Part of a small language model's weights.
Size: 19 layers, 11M parameters.
MLP neurons of a small language model. Each row is named by its layer, matrix (up: input weights) and neuron, and shows model dimensions 80-175. Each number is 128 + 24 x the weight over its row's rms, rounded and kept within 0 to 255. Numbers have three digits each.
After each neuron's rows, "fires in" lists the words (lower case) most often at its 100 highest values on Wikipedia text that the model never trained on.

L7.up668:129136093096106120134120142128096146085111125128092072089140087116122150157115127133177076115126126135121121121093132093143135177118111148149144119167108147189104121094092101136087116149149124123103126124110102127099123119124167135135114148175077060112154145106119141113143137177121154114
fires in: "and", "thus", "yet", "so", "soon", "where"

L3.up1:140151116171084156128125139149124109143144125134119100113143161138164091153146151159106143121132092116106139121140100138110173087182159108138111106125082187113140125128130131131094123133148131114099087125124120102144100128148117090130152111145088126138158116091122141082096105096129156079
fires in: "his", "her", "their"

L3.up382:116124120140153120090066126119150140095099141100156184127117173116163139119125118148165127119141119124169124107122112077177111137154113133131101174119087093095137163133068148148133143150150143107143076158140105095142116138150138152081138153102097129147151122109157151132097121173129131169
fires in: "2nd", "ottawa", "began", "started", "1st", "bbc"

L3.up88:119168119119126116112097146133166122127103138156117172078141110161141152124129151105090081150117099111125165166069120092119130073143132089082164153104180126115112127147120111118176132080080179111148145121146136141102154132109125139128115134145101141129144124138132107181123165105147150121
fires in: "s", "its"

L15.up215:141144115113126127126141088132149143120130098128121157157119096170145115103177127127125101150140118091149123110128107102147150132140134182128082103150123138140131109127159125128109119093142110162080073121106123097124133145117111157162121161138151172138133122179142149091104147130132109162
fires in: "in", "on"

L10.up443:172134108124118169176122078151193143181122100111091127099153126152162118125125115131129136142113162127149116105129108120148117124170112105130111203151117136153151132153109151125130136154093178091103120188125121148090140106135127106139106148159090095121137134150132127106123121131136114157
fires in: "the"

L3.up496:109139137117125122130138085138118161091140120139169149121135127124134115130108125122142092067116122163148149104110113076129115149120160171176107144138142146092168093119120124074129158104127142179127111111110123111173105171120145121139125105139119119151124160098143110145144112088093159136
fires in: "during", "in", "to", "after", "causing"

L3.up118:110151151142134154124144074084142080149149067142144158121126145122105116106150124114065077121122121111112137144109110108126092145169082134145134115124119164131124117177093142093163107135126172115141100163133164116114132138138114121118122142137166121169106145121143180114107097117147108119
fires in: "early", "traditional", "various", "new", "important", "every"

L10.up249:171132158134132135153124130131113088101137116135117120123143112132138104133158179118137149132114137105138142141146147082092127108118107128157162110137137118124139121133102157154119122160105112119160096154111111148105138104128074120160144121139162126110101151135169127109133110117179154135
fires in: "to", "asia", "qaboun", "too"

L4.up219:109137093146128143118125142136133122095080140149127114128107124142175141166136172134181101115118142112127129122119114147139128154139119117125106147103137068077156121112126120141158101124098143180119120106121120115106118084070139142122102140128146186095113111104104131135119102139146155136
fires in: "and"

L6.up142:103123133134141122126106089129133115135106094143105124128121138126124160095120148139117077138155146159087161140120155077113132134104143134135116114136129139132094120091133169086171087116172134117115129187117164118124135158080109105118138135057144105074096131131133118110150126066095151094
fires in: "in", "most", "to"

L3.up90:116153117142152124122112149145106157127180162155071147112139116122125131114119160104101143142134118131129143122120105123106114138154153154126111135152144117156116147109135155131126092192121122097090121137085132091109148137130093114145148143083084140148136084131110156152116129104104122097
fires in: "it", "military", "video", "she", "wing", "local"

L11.up59:109149102119106136131138165075105099128123113057139093110137127174121142125157168141120161178112177119122104133159086137086086141132150096081160105130134127145150124117098089082152168144150131138122095139146109131113142136142072131138110115086127155141166133091150114155098148112133118158
fires in: "be", "was", "is"

L3.up407:154147122145120152100152153166122155122102122155147172166155082089090153083171130127129104113131142088114143148135143106135141110111149152109088134136102092097132128134143127107143141066080116111140165151177129165140154151175151140147118126118124121125087117141151096142104129118124102158
fires in: "19", "of", "16", "score", "for", "18"

L16.up218:145121165134120123173150130142101132120081099132151086092122124123100146130101128176149098142129148118171153122126117079115153117117173147124189120156102126122131079129096083102115123118131089128143139119142102151153141142131117098133141125065152143171134098127134129078140119133142148122
fires in: "a"

L4.up471:123158161078129167110098103145107116137095114135151118121155162160119143123101155106113094108149140131076132115149153136146074126149142126157168177088128136132119127135219120122141140104169158164107120147086116103114151143125119119130147117131109114100131132139159094154124130124094120149
fires in: "in", "of", "van"

L10.up24:142139122109117140124129113113134137091119121148145114147135148113126129143084169133131099130147106117090136131081123139115116162119122094111166143158126125136131155162106096088147120121164148123121068112122142133090111123081094138074102110163095156162085087119128151141120080127139165140
fires in: "that", "if", "as", "although", "being"

L10.up755:158141154124142179115103121123153123183122143089145172121155098160126123083174156128134129133125112122134115144133132111120072121148116124082094171076161123110106159131113109106171121150120154144115119206116165148102128138103091137130141155100100118136152105117164138117133146113139112122
fires in: "the", "this", "next"

L16.up69:099142149137148158196102104143147106111122126142123132116134164124101126122174107095135111145100150162127154106124094106158126101138107153107167129100104156146136142128101131125128110142117110126108172133111065090135134147127107096141093146142070110069150140139161156157138129156140146157
fires in: "on", "her", "s", "words", "for"

L3.up21:114162090137172115121136132148154140142147135145092123150106069130144098093112144105118104123091117161105098129104166117173124162125146116107154138125090163122103123127131078133154166137097086125124106123104119107108182154093088114102090161130098127128088105091153153135123177129132122107
fires in: "to", "thus", "which"

L6.up25:120150141109110122123150147090161148117122130128141136134114143127126095129107140148124148172155193094117111099088127098135121155098140079112132171144087123130099140153119120114112147105210099109164128140111137115159117136153090148109102139138110103158158118115141140150129109147148169147
fires in: "be", "currently"

L13.up667:132133133111080108110137122093072155138153133086135125127107150168150127116151167144113076161160141138103124112140140120178122105121083104108112124122124090155145117144161099137127110153128130148125154176160096154121131154105114131134115168178117145120120115138072130108120154133051077123
fires in: "has", "have", "had", "also"

L3.up611:116125146112172107132147138180127148134142132091119156087151158136159121112168136076112137168117159118113116159137141062129107169094154133145111094143129139131100115141090133118112130150129145130099118113148177135141128140138129084094104139148169090127129084154126136126138115127139111087
fires in: "she", "he", "they", "who"

L3.up393:163139149093138131083077101136131110110140119155133108104123112106176126130136100152158154061147151120115167105133140136137109128145126128130150121152093142139127102089112149131169170145134136135128131152125178126159157131101070095124083152080112113106104149151134090113147127131157132134
fires in: "in", "over", "super"

L14.up126:089157142158119074151129092116116124133141114138145116140091119092148126113088185131139095104103126103113151110133134138160102135123175143133143132116146102125118146124122149081139126128100153180163130130125138122106102189149114136132104168121124120118105150132104096131093122139132134115
fires in: "has", "have", "first"

L15.up522:107093090155092167141078144110104146155139119113131133137125120154166117114134139111127126164132146141151159114142142127060116161136109149132135143133122120154137103121102117128144110107099131110128136139126150147119077117123164103087114124118083083130175128156094165109110160164144176156
fires in: "an", "ancient", "analysis", "another"

L6.up441:103155143167105172126166114126146151146106137195072145129177138127147160128139108147136134137121138140112163122126113130132116126116092111088120103147149122153141196091135108136107141160097107132118153117126107122150135117118114148117149132123117119094078136105153114103133113101172120119
fires in: "in", "from", "of", "genus"

L12.up662:125130162139123111175108128122095148130116112145103098127126097103149118142123108119115144142133162065126154141128114158115156146101188144095135162105097128149102128118129144127141079152111124115162118145133141136166176143084120149126141178110100113119123078135184074160142143148121116136
fires in: "m", "km", "males"

L9.up426:112097142142146135136082104131119159167141090163127123167131086130119158142095130141150148138080145182135180141116131119136152119138071097140130145130147169146171120138105151126165123068078145107131143117111155146115111158131083141149126119132155122120122132100125144125108114104103156114
fires in: "on"

L4.up82:105117118133148140157152092130133109121138116153121133133173110115138085140150167114137113144120115157145102135151149082129171148120117108090097129154154129147155132106096131143151099107130152150096110146154174142117124145122153102134135166160108112130166113125127112163104125140169115146
fires in: "that", "called", "this", "which", "sep", "as"

L11.up351:110174128110130108119144150136109116073140183142147121144128119155142090151104146105156094117159132153102156118123105181153093131131116109103142138080122114147123138137094124109123159129114161166128145144172136089132141129108084163092141066147119112159105134161106115118122108120103116131
fires in: "had", "have", "has", "having"

L11.up685:141171145132135132128124124153100181152115155088124109124096113163123134125164163108190142151152172139145115127118116082125147161120123109167150119130147128148139178147106121125172109163141099150115072153107095139129138172092051120107090134141129079131173102164076123123140137151122120124
fires in: "and"

L10.up394:107181107085093189145122078106102096160162111107165167161164119168136112153110119114119141120125151094120116125113133078125132159102150152148133133165121157092139151093134115147150143083125098115116101136198156137170115116143131091106120110107168098142107128144108171114136120096127123123
fires in: "at", "on", "during", "after"

L14.up564:092155128102164121145129157120146087136131155111110101161142131123142121118129138144157116121106162125084176118138114098103094111132145174109159175119160120118139112133079067134134122137184132127147155134082139095143125149171166126144129109146137135123172132123148113125088153093121180124
fires in: "at", "and"

L4.up453:114115154139140134122089134115134110110110100192100105150133153103162111145089131131151119088100108160060152129105167105133101154110142135125118139161132145133116142147137100138134122160126125116140143133103143103136177144111105157116148166082089114138146125137112162146167097130090115125
fires in: "in", "to", "not", "of"

L4.up359:090145146118112149088146149150118156080121175098119126133133113126165089123186125167155091133150167140109146109129145128181120150139155096112117130109086136142106152152171116113155130124120127138105097150085089113152138133134071116114128150126129134107120108151090149120162127163127171165
fires in: "she", "after", "it", "as", "while", "split"

L4.up477:149146102142105113161150146139142149115103163100135151105133169112141151140156159132104083149119173155093113110127130092097116109128157078141105116107123093114123109109147098141124138157178140122090136123135117131142161136140095113100145139161151135105109167133176114143142082145107107090
fires in: "as", "by"

L3.up363:156130108155125145167111110132124181150146117124094111140093147143108131136104146152139145133122116140093147109109132116123106108154096119147145101133104138147110135120199131134131111118178176112154048151116089148169111156134135099106155137134148132109133162153139114174125139117077154101
fires in: "born"

L7.up193:123166132144170134152136077097126091105119156115129132103149148158150063120165139131136122102141129133139109167118101070165149116133115117109101121112102137131116163138129145098150120161107133106113126164139119142111151137129082116145136096155129128123158111091147136106116174115128148122
fires in: "the", "baby", "what"

L6.up71:134117123107141138160167138124103125152156172111139148106156144143146105129114082097129181158133112104158154122107122097149134153103136157114078159097166109157116125133098111118107100145138092132141124163108183123160132155150077111126161132141099159113139118093103129104099112089121117135
fires in: "it", "series", "film", "site", "book"

L3.up394:139207133163128131138137094117128133125112123121130166123136169112129090133123092146083147128133128131147115083097128137158148144145168161134139154125124154090104119139104132141129108137132182160134129101142111142162115119131145118151111146117124187171118096167125162147122103145151106149
fires in: "in", "within", "18", "country", "utc", "civil"

L4.up534:122171110104153111139114102118141100136109086116153132197128165138166122104099112103138128164128105194134114111071143104093128117126099147074093124162146134126108143145093093086107094092106088145128144160149128113158120163130170137150133161178132121139132141138147155124100137132103136115
fires in: "that", "madonna", "thus"

L4.up496:146133202100139107152105162136149126147120167129102129122113110105130187129107104119128171133120185153132135105119122121078149107083159168140134122153119125129077118071151136138117093131091112106107140127113097107188142180117110140130087153151103130147149143088103153152139115154128128100
fires in: "can", "not", "anniversary", "cannot", "merged", "to"

L9.up141:089151112097171157130110125155117139154135148096160108117101131127120143181092129102120123159133094156113134177095076118156101160135112139133132112119144140121079155124126133129072110090134080105117098118120102145190125129176145104174144126116155169166148123169109122131148106108168113131
fires in: "this", "that", "1"

L7.up94:131121117100110107075134133181114125130133114124153151101135125101140100153147091102135119121123153128138140092168162129152100142073163128122120128138135110094111129133081145121130190131115157153110122151080129138132151146116108151131139147111127082117132098149175105128133127134179100152
fires in: "first", "2nd", "5th", "1st", "3rd", "4th"

L12.up737:149121105102106087140161119125116147174117140138093119107099109131124130127167115115132097131113156189129123068089135153152182135134126147124154114124105142114176115118147111147147097081129129168123114168137093102164150139120114162124113081119114175082138135096139105109133099103106162146
fires in: "of", "and", "in", "for", "to"

L14.up446:111110116117123120136148140150133124150112125113150126139114074079160127122127171124128095123156087120137105147092099117127118140111136131131130141167158160133094110080116108116150145090175128170096119120159153125119125146132143152177101132112138156144150156141105146089110113103171144127
fires in: "as", "asia"

L6.up476:088148149116124119170140092121145131076108172167096149144140123120112109151117112144118135122135108130117173130128113096114156083131090111110125121164170105163136138111126109123141112141116142102118109110183100160093128106171141128150136137125104104130161139158130119140104137108137066130
fires in: "of", "7", "for", "4", "social", "his"

L10.up715:135102118148104174166134099091109152175144101112113128115136098150111143121134123140120170128156129130169141161105121109086099157109153089115112096126145145109103160115144108149151141127142100128183127127106143120156118121116132132104188142136098151141128098145158106105109135126160141103
fires in: "of", "by", "on"

L3.up661:154138145108098126103151126117160073153146131113141141145118167147128072102129108120103101119113089108144158146121126146121131144138122099138141131161159119156123139152086144115086084148106159142105119137092151137091156164091118147148143159132137104148142096133140124100111098119127103124
fires in: "one", "this", "a", "official", "his", "another"

L7.up293:111105141136125157162109109120126166118123095123106106098157159155160114114175152127130097122123145117122114118141191129105116148166140108166142122151103106123155148108114138140125137134141079132121114135088140158083136148084110116127105148097149137169130119140141151076120104091103156148
fires in: "a", "and"

L10.up284:096110123114151126135106111178125147137094160150092109143123113160093141143102130082156110138143128191129133140162117054163132158149168133128139113103111125121135103139131125126133135127143135116109125167156116120150129079100110130191164144123141093132119118147149145135112179147105121145
fires in: "to", "for"

L10.up458:194158140133118191136083145179092114157159125110118147162107157124120123118119084135146131116102108154118167114092144103107141120109124112113170146075123126082105100102167119133157119102105155119136128088100148130132134117123140127162086131127175141056127137130148148107120102108119121146
fires in: "on", "south", "in", "north", "east", "west"

L3.up84:116102131135111104113122101114151141098103161143140138161120123144131129162172138083163101120154152123157151117130110104103127129172100135111131140129145149141132136151132083168114133167122183144123160138098091079158174145109116117107112145109118168096127083137159124107128128115133147116
fires in: "to", "on", "with", "for", "from", "in"

L11.up385:105148125140091132128144113107105104087112086114121101130155181122112142132137166155145147140106171122132141105111103102101156168155109117122117120143143125110125133093110155135127120090119109088131155130159143152155091092114130132143162193105146131102113092150055122133148101105154132145
fires in: "in", "at", "an", "a"

L3.up441:124144152122152117117132111145132103122117149172104128133075127119132140099141173095133154156116099142141138111119139110117119135099128143134101147126092147126060140135114110148111122100113093144117136142087099133123188125101130123101087169123122122125132172113110167146113097147131127168
fires in: "to", "also", "not"

L3.up691:142130123150142142123174136169119126131137128136148158145119114108159122134109154117133112157093120143156155132154122102135150076150134133129137147134096073138115169124113124102138110161097121119141133142111161111153131158102089129100105140070136099124127122144123120127134089114161094115
fires in: "he", "it", "script"

L10.up706:134108156141130082133122135132107127153107145153152087136138125138095151117113136136132137127081124155141164093155111105111108139137108121173126153154151126115127162160134117148134162088113138152166137179098132112143116124125080115172110123100114149153157107159107104133116108062127152183
fires in: "was", "is", "can"

L4.up585:078127166135137146146083141087160165153105140141131116158067131180114144107140136156125087119133168130130141118116151124125124151144182128118140117145099152162118151088141114118128115139138095128120147136150141127124168140162085145125081145182152091147129100128126131141120083118151107144
fires in: "to", "and", "or", "soon", "yet"

L4.up33:108113158110121167166119144174171135080157120184154113109139086132115116167119175133103110146111136069138133109077145112124128150103116123129164112126077131093120144154087148141138160146132174153156106156142137103144104114144127108132160116156088136162125114159164109108133185104118131143
fires in: "of", "women", "more", "males", "people"

L6.up341:148135124096153125141116120116137071161110122111089155170143119156127091141146161167168136169155119139159118155074151152132106121093093117118147152079137126141140143120110124109128140123130142115146153145134106134146148144170088128154133146131124138108117149155161141109131172098137056105
fires in: "of", "a", "the", "rap", "olympic"

L6.up404:136160176161154101128092098131129152127100106102078097191154140110123085154096129131115117162091128143150181123147105162172107128086137126124132120102098140155062194153168117115105115113124105066149117102114106116135147140164071115124147152124140146126133151128117123119104109111134133152
fires in: "born", "soon", "only"

L3.up381:116125075112135159121123147105098142108111140139137087120120121166133122117120138112133120138137135109139148137103106118153148122199120117114147116161103122125121102111132138122150082138141140136084128129135108096184117102117113133128166163092141096120161120151113106117174133093135166118
fires in: "to", "timber", "out", "forbes"

L7.up450:102144094103083127156107123142147154125138141083158122152151128128128125186138139101141126106114093123123124162160147097099124152176137138129146150122090122125102153063105140102128119133137119176115155118149126091153121160107140119124132149102129047115102113116132122135103136109118149143
fires in: "there", "but", "it", "they", "well", "together"

L3.up2:119178117133080114105144151140158113092137135128128122184153127117101110149117138123137136108143157141134136124091143118118148118152144133087157150125129146125135081108136056121122089142141163148130129140182128088117156112095107081137136139153134139121103137135151150150132094089129163112
fires in: "after", "at", "march", "even", "atomic", "october"

L13.up274:123116101135096138147098110172131130131153146153090099129150150097083105143118168144128101156154117151095117131084148141097146104152122125128151159159101158129110169156126131115132082110147136132136136163125087139146091121125091102099096149130101125142174124168125130122114119150130142147
fires in: "his", "a", "their", "s", "an", "her"

L14.up341:071148114099109095130155174150107158102126140073140095141100088154149143134115104132153119115140116135121138126128138055108142096101107142126139121161092105162129164117126142136128132124104211165131114132121147101154129134112149164121125122109159119108143146130139150132112124123085100141
fires in: "after", "billion", "will", "to", "can"

L9.up138:149153121125127082116122104133110142179150128126144090121132099137095124099138142126124130142156131158146133146120182115131120125059108090138112125152134105134146124140136061121147106144085120158153093150132131158132079165135109135121141190168120124147109124118118128077127106095131136101
fires in: "of", "as", "particularly", "on", "was"

L6.up87:140155113140135168125110104170146165109104157129127147090135134124174134113143128134108106110149129117138143150132122131092150166155147126121145110142142118135198103145147079093169113154078100146113107149140162098128130095138108097135172149106100141125120136117104119119119132137146156160
fires in: "of", "s", "among"

L3.up332:155175120161113113136169134170124108075121082099154135147068072151143128104143125094121160139101093151143144142100132114096159154126143159121091117133142164146148121136062100158124123112129139114146143144147165107144144102133111137142171181093095140158108145145122135129132108151157171130
fires in: "to", "from", "with"

L15.up292:151090103150171123120167152146145121086157124139157142128118127149111130130110085134128104119174152098109105173079126112127094103136149125101148127124170092146116116104079132088048144163145128137113153147115131158124124166154119149111136148114110100108110097142150088100132124123084105139
fires in: "he", "it", "she", "hears"

L3.up555:150116113096146171152123116154131103136086141168132121115135141157126154161096151131118077139108173123135117119142141097130144102136100115121145133102137149087107142123135173143103124146118084104119159107147130147110138149134111122188145109107104178135101106193113103115108167117114111131
fires in: "president", "minister", "secretary", "professor", "chairman", "pictures"

L11.up136:122146124122126132135096112154127118129075100137094167170142110114105109134105113130125121152120157129183144123136124053134086106057147150126151084132142132138142129110143110141140106138097150149113131093103118143161100133132114124129175122091103140144107155129166179115138099146133129163
fires in: "in", "of", "from", "to", "between"

L3.up226:113136144165159171144104109120147169151159112121127077157128137095144111145145122100095130150157146112114149071119169166112144123095101109100078173110158149120123164103122106162146146182119061141102134111130080113120127132093126112136117122091127116106130111142116128135113141116161109149
fires in: "the", "film", "city", "series", "album", "species"